{"n_head": 2, "init_std_up": 0.042, "init_std_down": 0.0047, "grad_clip": 1.0, "seq_len": 1024}
MLP neurons of a small language model. Each row is named by its layer, matrix (down: output weights) and neuron, and shows model dimensions 32-95. Each number is 200 + 40 x the weight over its row's rms, rounded and kept within 0 to 999. A neuron's up and down rows have the sign that makes its largest values positive.
Before each neuron's rows, "fires before" lists the tokens most often just after its 100 highest values on Wikipedia text that the model never trained on.

fires before: "8", "0", "6", "7", "1", "9"
L6.down158,210,193,166,185,260,183,194,193,173,215,175,175,208,163,188,245,234,180,170,188,203,212,258,228,171,251,132,175,203,230,246,420,202,172,260,233,225,200,210,163,214,187,161,191,119,169,170,168,184,221,221,218,211,240,168,226,306,224,200,211,139,248,169,170

fires before: "\n"
L7.down117,234,179,154,200,184,224,234,182,254,265,231,129,165,186,270,239,220,138,241,181,79,179,190,241,179,287,206,218,209,284,189,157,245,173,258,143,163,204,174,176,206,204,200,184,240,215,187,180,210,206,153,304,196,254,197,168,186,109,239,234,150,199,238,231

fires before: "-", "=", "C", "\n", "P", " "
L7.down366,205,128,151,186,120,190,204,69,206,263,215,220,212,191,240,161,259,261,205,226,193,241,140,227,181,174,236,227,180,190,193,178,195,233,211,206,200,178,185,182,204,185,155,236,134,181,184,157,231,252,191,197,223,242,195,257,271,226,194,207,233,257,194,196

fires before: " as", "ly", " "
L10.down465,191,170,145,195,158,282,224,195,145,222,257,212,190,175,194,235,106,203,190,168,144,192,286,211,190,198,204,241,226,216,174,111,260,239,231,204,137,210,187,201,213,193,180,224,114,209,198,187,291,165,180,212,191,236,214,196,199,203,186,215,214,206,231,176

fires before: "|", "|---|", "|---|---|---|---", "oy", "|---|---", "ate"
L2.down318,194,176,145,215,247,239,225,285,182,189,168,196,235,245,151,287,173,179,217,168,244,157,216,240,216,194,182,148,222,229,230,193,191,184,219,202,202,200,179,133,144,219,197,202,283,282,214,213,187,205,211,171,173,232,166,219,191,229,257,249,240,248,249,233

fires before: " |", ",", ".", ")", " season"
L11.down440,262,184,207,121,112,251,173,209,153,154,288,253,119,236,259,221,206,255,239,214,184,228,188,244,248,209,264,219,229,142,215,226,215,226,220,222,213,266,145,301,268,278,150,207,123,244,275,166,212,264,221,179,133,178,246,200,170,187,206,217,215,237,266,158

fires before: " on", " in", " as", " for", "==", " with"
L7.down226,194,173,219,215,207,154,204,169,173,114,289,166,197,260,184,184,154,231,261,164,170,201,178,223,197,163,236,211,272,178,197,235,176,218,203,163,169,167,160,206,170,235,187,238,249,216,135,217,210,190,189,173,108,209,190,213,216,172,205,181,157,131,158,212

fires before: "\n", "=="
L7.down169,138,250,248,165,177,210,239,221,151,197,200,191,128,196,177,213,140,172,238,200,226,246,282,193,198,184,261,196,198,165,208,199,271,150,192,267,213,191,195,208,188,207,112,169,207,221,233,158,196,202,239,160,163,275,184,258,166,202,175,161,136,129,235,213

fires before: "ted", "ly", "ish", "ty", "t", "ed"
L7.down151,201,227,163,74,248,213,188,231,199,175,180,256,200,174,149,219,186,242,242,247,161,221,219,216,177,189,127,247,256,234,164,217,236,226,155,230,274,128,229,207,186,188,214,232,160,251,140,230,234,199,217,277,238,140,145,244,171,241,183,239,152,144,205,215

fires before: "\n"
L2.down200,165,205,237,135,167,212,180,224,143,218,256,191,188,261,192,214,165,123,221,228,175,153,243,232,210,131,268,173,105,197,251,169,213,254,198,193,173,207,168,276,208,285,192,162,214,122,236,202,216,221,147,221,214,236,207,189,142,195,232,227,226,143,216,171

fires before: "\n", " Q"
L10.down349,184,212,198,165,278,208,183,203,263,238,202,180,233,230,216,207,209,241,196,202,240,201,254,144,213,268,200,327,127,216,234,211,254,170,214,166,275,145,134,124,169,160,247,239,184,150,175,245,218,155,144,236,199,230,165,212,201,220,142,237,142,212,191,192

fires before: "\n"
L7.down432,203,231,185,130,170,144,156,187,157,262,195,185,220,218,211,217,137,237,151,165,263,206,233,172,205,225,204,185,177,239,187,164,193,229,195,308,189,156,124,234,254,141,221,164,240,176,222,203,188,214,202,257,155,232,155,170,245,106,188,161,225,224,182,223

fires before: "ical", "ic", "ician", "ics", "al", "ia"
L6.down22,172,225,177,159,159,239,190,260,230,210,259,202,219,207,110,216,191,159,149,212,205,165,222,157,207,225,219,204,131,196,116,160,230,225,252,254,140,231,236,207,209,172,148,190,249,177,221,211,227,218,175,295,186,147,222,188,188,137,229,216,232,133,195,241

fires before: "\n", "=="
L4.down410,160,213,217,226,242,174,250,254,200,224,192,174,185,207,194,249,107,189,226,182,196,219,202,198,159,220,249,163,238,210,302,238,161,207,243,190,242,194,183,170,250,223,220,113,210,231,152,202,182,231,199,259,136,156,211,178,251,267,227,187,149,232,201,230

fires before: "ia", "ing", " of", "ian", "es", " a"
L10.down408,224,203,131,217,193,129,181,225,229,186,185,236,210,224,200,240,161,264,275,264,179,226,164,191,189,296,202,255,261,197,193,132,177,236,167,253,254,175,242,264,190,111,202,179,184,120,199,181,176,273,212,215,261,189,205,262,202,199,240,190,224,254,201,291

fires before: ",", ".", " of", " to", " in", "=="
L9.down315,149,211,139,222,217,206,202,179,186,205,233,195,164,208,154,237,129,181,216,200,166,181,221,165,193,180,239,163,222,117,193,0,167,202,215,223,204,207,201,181,251,212,240,174,235,268,240,203,210,166,134,241,164,185,191,190,196,155,223,160,145,204,200,234

fires before: "-", "\n", " D"
L3.down133,153,143,183,157,200,129,153,179,249,166,174,154,185,182,229,167,206,264,205,250,222,198,166,180,123,229,238,212,183,245,194,173,202,226,233,187,267,265,148,294,216,171,200,164,188,156,201,98,191,147,194,249,181,283,185,212,214,133,228,190,240,198,233,209

fires before: ",", ".", " and"
L4.down200,201,150,194,189,209,233,162,250,229,200,273,167,182,242,216,236,208,167,210,168,196,135,137,183,212,263,170,180,178,202,224,202,251,230,240,196,148,231,172,280,198,222,182,185,145,226,195,211,197,232,134,287,177,147,219,214,178,196,189,171,195,119,220,165

fires before: "-", "\n", "|"
L3.down506,229,241,242,167,221,159,237,114,247,248,196,167,220,246,121,193,310,242,197,168,147,193,177,229,182,225,199,171,252,195,174,240,206,168,161,206,258,231,150,165,197,113,181,207,255,200,136,168,231,217,197,142,197,170,179,187,238,208,183,182,242,185,248,217

fires before: "\n", " on", "^{", " in", "er"
L2.down35,199,258,241,202,187,171,213,223,284,261,172,232,240,188,168,242,202,239,156,276,138,183,181,272,169,261,250,259,156,180,283,205,220,262,256,241,224,243,241,148,215,267,239,231,116,184,194,177,151,219,183,184,213,150,182,164,104,166,230,228,258,250,267,175

fires before: " |", "us", " G", "|---|---|---|---", " W", "et"
L9.down349,260,252,255,223,242,245,184,108,154,208,157,271,184,211,235,136,163,209,131,193,226,122,221,166,179,250,164,283,212,184,193,274,151,180,238,182,143,203,152,256,206,200,222,157,256,144,196,261,261,178,198,171,192,205,230,207,177,177,226,151,195,264,164,237

fires before: " a", " of", " the", "ia", " well"
L3.down65,271,174,140,213,250,155,173,260,153,277,200,193,189,236,120,250,235,257,229,211,206,229,143,149,243,223,174,218,210,217,207,154,160,263,191,242,229,196,211,220,235,189,202,190,222,140,155,245,282,161,235,257,198,196,155,291,248,177,209,188,233,192,161,206

fires before: " not", " be", "ct", "es"
L3.down258,218,236,194,209,124,196,253,210,140,231,194,222,256,247,201,202,219,251,192,157,207,222,226,181,135,235,230,140,215,164,177,291,231,209,202,149,213,250,168,375,236,215,178,180,157,225,260,210,164,226,199,188,202,257,267,147,221,189,110,215,190,181,175,187

fires before: "ed", "y", "ly", "ing", "ional", "e"
L7.down483,230,184,185,191,271,126,218,223,190,155,124,142,194,170,253,174,197,270,182,178,234,127,231,214,156,198,134,193,204,171,166,162,207,213,192,197,218,184,192,198,255,223,131,216,236,224,153,188,202,207,159,97,242,136,162,171,162,221,162,169,203,159,171,205

fires before: "\n"
L7.down160,213,251,181,190,193,173,229,184,190,200,222,222,259,183,131,181,185,198,171,266,223,167,186,155,251,195,230,213,193,215,222,153,195,259,237,211,223,176,187,200,190,179,197,179,239,181,270,249,156,242,179,129,158,226,153,196,168,220,179,210,266,201,266,144

fires before: "in", "ist", "y", "el", "ic", "ists"
L3.down86,149,203,148,121,195,250,200,228,219,219,209,210,157,190,187,238,120,167,224,180,234,154,185,179,203,139,260,183,235,167,225,167,142,138,233,153,167,166,204,246,234,226,189,344,183,166,237,249,138,209,271,131,178,179,240,130,177,167,163,272,185,154,179,239

fires before: "ation", "ated", "ed", "ite", "ility", "ing"
L11.down35,167,197,238,174,182,175,267,169,218,154,221,196,255,132,248,215,182,240,254,220,161,206,185,167,190,195,196,210,276,233,144,416,199,225,143,169,280,203,221,222,204,181,223,235,167,179,173,222,207,163,215,169,206,210,123,227,178,256,215,305,156,200,204,204

fires before: "\n", " "
L10.down125,196,162,131,191,205,197,210,238,205,204,234,138,216,247,99,161,176,129,184,205,213,226,244,189,219,243,256,144,222,179,208,174,190,256,237,189,183,252,191,265,159,178,146,130,255,202,160,242,174,200,189,173,159,223,198,199,199,193,177,211,241,173,187,208

fires before: " by", " in", " to", " at", " for"
L11.down451,164,176,127,173,197,191,206,183,172,75,187,267,248,227,213,252,201,212,210,247,140,190,141,182,188,250,142,116,198,256,178,174,195,165,231,158,187,237,198,187,209,199,223,191,120,183,128,174,198,244,133,235,137,190,132,175,134,163,197,215,104,235,236,195

fires before: "ry", ".", "ing", "ural", "ries", "ure"
L9.down206,189,195,214,185,141,240,201,131,126,177,219,221,225,82,267,201,185,242,243,224,174,192,193,249,124,163,247,180,266,224,200,175,225,220,136,278,182,241,179,226,238,219,176,125,173,144,214,206,197,216,186,138,162,225,145,179,184,189,200,183,235,138,209,230

fires before: "\n", "us", "er", " Q", " 4"
L9.down394,206,290,138,243,129,200,264,190,226,198,211,160,222,153,215,158,179,175,210,216,210,193,152,179,176,174,163,196,141,171,232,378,197,277,295,266,230,226,176,221,134,205,243,207,234,224,135,235,163,195,242,174,193,175,230,201,211,158,163,160,217,171,213,174

fires before: "\n", "."
L7.down97,136,231,184,165,161,206,194,118,150,185,282,150,206,193,183,210,150,232,195,160,161,139,200,152,146,181,181,162,161,156,166,141,170,162,196,142,202,154,195,292,183,238,157,138,240,127,267,211,188,202,186,204,148,228,176,225,199,126,222,174,192,160,176,189

fires before: ",", ".", " he", " the"
L4.down105,165,204,262,236,174,236,240,103,189,190,178,228,142,232,206,185,188,229,255,107,199,203,229,271,155,167,209,234,193,225,156,45,179,131,194,242,197,281,231,196,178,245,182,174,250,139,181,208,186,253,175,258,181,172,168,285,194,167,132,138,180,174,176,238

fires before: "\n"
L3.down252,176,189,170,164,163,220,161,218,203,192,214,162,203,256,198,254,235,125,268,180,191,223,233,254,203,208,218,149,208,207,214,241,197,241,211,152,145,159,181,152,222,256,252,88,191,138,212,251,217,203,163,219,251,167,257,235,146,210,213,199,219,247,253,154

fires before: "\n", " as", "f", "um"
L7.down162,272,162,143,208,216,229,266,199,265,187,212,100,202,201,187,196,211,185,171,212,219,272,237,216,183,183,240,191,214,219,180,90,141,256,124,221,116,168,200,115,225,240,247,201,208,166,211,183,159,186,186,207,182,208,196,161,189,144,234,179,198,170,226,179

fires before: "-", "\n", "="
L7.down250,194,128,202,161,171,163,160,121,175,253,223,209,221,176,213,168,300,213,201,267,249,217,207,150,223,283,168,240,200,177,161,194,210,176,87,214,173,208,180,254,197,175,210,196,122,222,142,140,173,217,178,264,232,214,209,232,256,134,175,225,253,167,252,175

fires before: "er", "ification", "ed", " ", "ing"
L11.down498,239,263,173,224,126,258,269,122,189,181,225,296,273,179,248,184,161,181,220,105,239,210,170,225,127,198,177,192,244,182,178,239,226,177,177,225,153,110,265,155,211,265,238,159,229,251,140,245,171,215,201,141,187,194,175,180,230,189,188,204,207,222,213,152

fires before: "b", "p", "mer", "er", "ed", "ment"
L6.down509,244,160,199,181,116,148,263,237,232,137,266,123,233,153,200,240,170,233,188,165,219,265,264,182,223,198,212,192,157,150,230,175,210,209,195,207,203,194,242,163,219,239,274,230,157,144,150,177,200,182,238,138,200,242,230,174,182,247,230,224,164,175,217,171

fires before: "\n"
L9.down133,251,172,164,146,203,238,192,200,185,177,214,169,175,184,222,198,215,194,158,224,170,262,190,163,236,206,226,183,147,240,154,103,198,190,164,210,182,202,194,226,150,139,215,193,156,140,187,209,186,164,296,166,180,216,221,191,192,209,157,135,246,147,203,102

fires before: "\n", "ate", "ry", " "
L7.down441,192,123,231,235,218,190,183,214,191,256,264,224,143,129,245,252,140,181,216,151,125,220,171,194,170,228,233,200,233,184,190,288,219,287,138,235,255,189,209,270,250,190,155,236,164,184,213,185,175,167,211,195,156,140,174,214,239,204,165,232,230,67,246,161

fires before: " (", "her", "ce", " 3"
L3.down220,185,182,189,179,245,220,185,267,190,234,175,242,237,253,200,193,253,252,146,171,173,193,196,172,229,220,206,199,187,187,133,118,251,198,219,189,230,142,192,289,198,178,176,126,195,174,224,115,186,277,203,206,190,199,206,199,188,230,267,172,158,152,252,194

fires before: "\n", "and", "all"
L11.down318,185,235,230,161,313,228,214,251,239,264,127,274,172,217,188,151,200,206,160,210,207,210,251,128,237,229,256,148,130,196,205,231,169,179,199,238,202,139,199,262,170,190,201,178,179,192,112,144,201,230,185,236,191,229,194,228,135,209,248,227,188,131,148,174

fires before: "|", "|---|---|---|---", "ess", "\n"
L10.down369,252,155,206,227,237,281,169,210,233,152,77,196,247,170,150,170,157,173,171,142,188,131,272,239,92,214,176,235,200,239,177,171,253,138,154,164,223,198,208,253,196,215,198,262,213,212,233,220,199,285,230,187,272,207,307,215,198,184,206,170,209,226,168,181

fires before: " to", " the", " on", " in", " for"
L7.down333,209,227,220,173,203,153,222,177,190,143,178,171,191,195,199,141,175,191,284,190,188,277,209,197,222,153,250,229,191,135,200,159,203,193,196,212,247,180,179,174,269,240,264,183,184,198,235,236,196,229,237,235,122,261,222,188,227,212,229,206,130,209,196,156

fires before: " |"
L10.down17,194,180,199,189,204,192,135,197,140,241,267,173,161,160,230,205,171,208,183,178,227,161,211,137,168,159,200,254,158,202,153,106,170,186,167,258,229,117,256,266,203,240,218,248,257,243,193,152,261,166,202,173,245,237,280,251,125,226,207,213,176,192,113,154

fires before: " in", " /", " on", " at", " |"
L4.down359,161,168,176,92,245,174,198,179,241,184,177,227,169,211,158,231,201,109,206,181,207,226,149,208,198,230,211,218,279,130,183,91,262,241,149,150,156,151,212,201,168,224,207,175,139,229,152,235,180,183,244,233,190,185,193,288,238,189,212,201,194,191,165,128

fires before: "\n", "|", "J", "-"
L7.down450,232,184,223,217,252,192,130,231,244,198,96,237,169,248,173,200,198,204,171,166,185,234,211,214,228,159,211,120,220,234,218,249,169,246,236,126,228,194,213,254,202,261,95,169,214,205,229,217,165,216,191,249,158,236,266,146,135,192,205,198,133,220,205,202

fires before: "work", ",", "ic", "ter", "ters", "se"
L4.down395,192,226,230,225,179,125,226,134,206,172,130,195,148,234,189,233,235,224,213,239,267,178,267,238,194,198,218,178,229,124,211,126,197,165,136,209,182,222,208,170,225,228,241,270,237,137,192,242,169,187,288,156,215,192,181,231,245,227,137,162,141,223,166,221

fires before: "\n", "m", " He", " The", "5"
L11.down112,215,229,281,181,228,226,180,232,132,223,168,221,210,188,217,182,138,194,160,173,175,251,226,172,218,255,212,158,172,151,184,115,304,184,215,175,212,219,181,195,170,199,121,189,243,211,206,194,223,200,156,212,163,214,176,238,188,179,157,167,172,141,213,213

fires before: ",", ".", "i", ")"
L4.down284,279,212,148,181,162,230,308,181,233,217,200,169,208,273,195,170,239,177,213,215,285,215,222,248,254,192,186,177,233,270,197,183,265,196,249,148,136,259,155,178,286,234,215,164,200,111,192,192,167,157,157,206,245,206,164,192,194,169,128,262,156,148,186,189

fires before: "ice", "ic", "it", "ish", "in", "y"
L2.down265,214,188,192,244,205,204,286,216,134,249,193,186,158,229,259,190,193,186,275,148,211,183,171,154,181,241,203,177,144,186,168,75,145,163,244,173,222,173,168,256,240,177,166,252,210,152,194,269,227,116,170,128,199,145,238,196,220,196,271,157,192,155,166,224

fires before: "7", "19", "199", "20", "0", "200"
L7.down148,214,191,183,209,260,219,195,254,191,203,188,164,247,204,70,227,218,221,158,209,234,227,230,151,232,197,181,261,191,184,266,285,154,191,240,195,197,128,134,227,158,166,176,136,198,199,247,185,216,230,193,109,218,253,251,200,160,164,221,166,187,194,179,183

fires before: "ing", "ment", "s", " to", "ed", " of"
L3.down224,152,191,241,186,235,176,246,180,131,256,185,176,229,165,160,177,188,197,222,159,190,255,248,218,277,234,206,207,201,140,233,89,157,184,161,234,317,202,190,253,210,280,235,161,219,176,147,218,239,168,262,223,205,151,212,249,223,191,178,238,171,203,202,192

fires before: "ice", "ic", "it", "duction", "fess", "v"
L2.down176,267,302,141,203,191,156,193,142,122,219,198,211,156,250,238,162,151,193,154,148,182,180,180,223,210,262,248,252,158,210,188,231,191,207,189,264,242,182,215,172,179,208,137,216,193,153,212,192,200,146,223,257,153,233,169,192,162,226,220,231,177,196,164,199

fires before: "ed", " to", "ry", "ing", " (", "ries"
L3.down334,169,188,231,206,250,212,183,215,205,243,230,188,177,242,192,198,157,183,240,206,274,171,226,143,216,207,219,208,196,157,132,118,240,257,132,184,174,223,249,186,283,252,162,117,210,237,112,211,203,172,237,231,244,184,198,213,165,218,179,210,143,179,103,201

fires before: "ed", " as", "ance", "es", " to", "anc"
L2.down231,188,222,218,152,267,152,175,231,192,187,252,199,170,225,188,127,188,201,275,231,178,161,149,208,190,196,181,242,218,164,208,232,270,171,203,259,171,233,257,196,161,199,214,126,139,156,175,174,194,203,171,134,251,210,305,198,119,217,240,236,203,292,195,222

fires before: "\n", "==", " the", "The"
L11.down142,247,215,248,167,222,203,266,217,159,229,166,176,257,154,192,182,208,255,174,196,210,235,203,238,236,199,263,249,129,146,128,0,137,228,139,213,187,221,208,185,197,201,258,193,175,164,155,167,214,195,142,272,207,225,174,190,196,169,212,168,170,245,216,204

fires before: "work", "0", "1", "3", "ic"
L9.down478,230,186,159,138,209,192,165,196,218,202,173,117,198,204,159,159,160,190,186,246,239,169,196,203,227,164,228,222,207,237,266,160,146,246,132,170,235,287,248,245,252,247,237,203,216,182,252,215,224,210,202,204,224,295,202,263,137,226,143,194,206,260,191,205

fires before: "-", "\n", "C", "="
L4.down223,160,144,234,251,249,127,193,118,242,218,172,167,214,177,195,233,281,238,215,223,197,188,138,146,185,231,188,217,253,247,178,293,230,138,153,179,232,270,184,291,192,123,234,233,218,245,159,182,202,176,166,207,252,192,171,222,192,171,166,163,175,128,250,218

fires before: "==", " ==", " life", " and", " in", "ack"
L9.down320,109,188,183,229,240,199,191,240,201,184,255,193,148,232,91,207,165,203,165,176,198,127,194,224,250,212,205,258,119,201,271,171,164,179,185,179,196,221,140,141,150,172,171,206,213,225,212,191,182,164,223,165,243,145,236,174,245,140,66,198,100,250,248,206

fires before: "1", "2", "3", "0", "6", "4"
L7.down294,220,160,175,203,254,142,281,175,114,261,114,227,235,197,261,144,265,216,201,136,238,213,201,244,189,207,217,185,203,237,186,192,171,166,230,140,159,229,249,204,209,146,163,166,173,231,216,295,164,192,310,201,170,226,157,201,174,186,241,262,154,245,173,196

fires before: " |", "iness", "us"
L10.down70,246,207,211,176,260,195,148,190,157,166,195,141,205,210,272,171,231,226,195,225,265,232,213,190,205,187,236,242,211,223,157,168,204,238,207,223,210,157,179,157,204,145,219,172,191,212,184,233,265,214,269,218,186,161,267,149,201,210,158,163,224,171,93,194

fires before: "  ", ":", " -", " by", " "
L6.down126,222,259,148,172,209,181,196,182,183,172,218,211,227,249,208,262,146,237,202,189,184,250,180,173,134,238,174,165,205,162,188,51,123,248,157,178,184,291,249,157,213,254,292,203,191,276,201,232,216,149,222,140,164,236,211,151,182,145,153,183,185,233,250,240

fires before: "s", ",", ".", " the"
L7.down272,226,194,207,256,168,185,207,206,149,211,176,207,144,177,198,283,198,223,255,193,177,183,140,201,248,272,164,237,173,151,226,135,216,205,245,184,192,185,206,236,210,204,201,246,214,170,271,188,216,216,170,206,237,134,186,228,158,173,217,170,277,189,195,243

fires before: "\n", "es", "ist", " Q", " ", "k"
L11.down357,203,187,214,180,261,201,188,224,162,215,139,280,218,187,251,205,164,232,155,234,182,213,210,204,105,200,136,177,121,227,233,254,249,251,231,176,179,178,228,224,197,236,178,119,253,223,144,165,221,153,188,177,186,177,204,120,238,172,167,195,158,196,178,211

fires before: ",", " to", " and"
L10.down302,152,149,210,164,132,156,171,249,210,186,208,170,213,141,164,215,131,222,318,209,254,200,208,178,222,206,170,216,191,156,182,218,143,223,181,213,149,250,203,149,207,180,246,177,176,194,185,173,138,220,222,105,112,221,289,240,203,214,206,249,189,168,157,203

fires before: " of", ",", " in", ".", " to"
L4.down449,125,273,238,131,332,174,143,192,126,193,217,194,256,213,143,224,166,172,209,203,115,238,188,204,219,261,205,217,127,172,200,206,183,173,118,236,240,171,171,200,230,206,192,210,144,163,177,178,275,241,152,208,206,151,178,200,242,180,166,285,238,151,179,252

fires before: " of", ",", "s", "ed", " in", " and"
L6.down479,198,227,222,176,200,177,195,211,154,119,161,217,185,244,142,282,177,244,189,162,265,256,204,161,154,206,185,193,189,160,171,134,164,185,211,241,214,185,249,194,215,175,226,133,251,228,190,209,236,246,209,162,205,228,297,134,220,236,217,164,132,158,127,184

fires before: "or", "ional", "ing", "ion", "ions", "ures"
L9.down319,244,167,167,190,213,291,191,259,186,208,188,140,245,91,255,202,190,255,221,170,206,174,107,202,211,193,198,261,161,171,110,210,150,169,171,223,184,230,250,258,165,252,234,249,133,183,209,122,237,215,198,166,182,102,192,202,269,217,213,284,262,214,179,225

fires before: "ion", "it", "ivers", "ited", "i", "ic"
L4.down215,212,211,188,194,170,195,181,237,149,244,195,191,207,154,132,230,136,221,212,157,182,203,217,191,190,172,169,228,206,194,203,180,126,179,220,222,187,166,220,237,159,172,222,276,215,223,227,203,146,116,264,124,181,177,164,198,165,176,208,238,204,144,196,206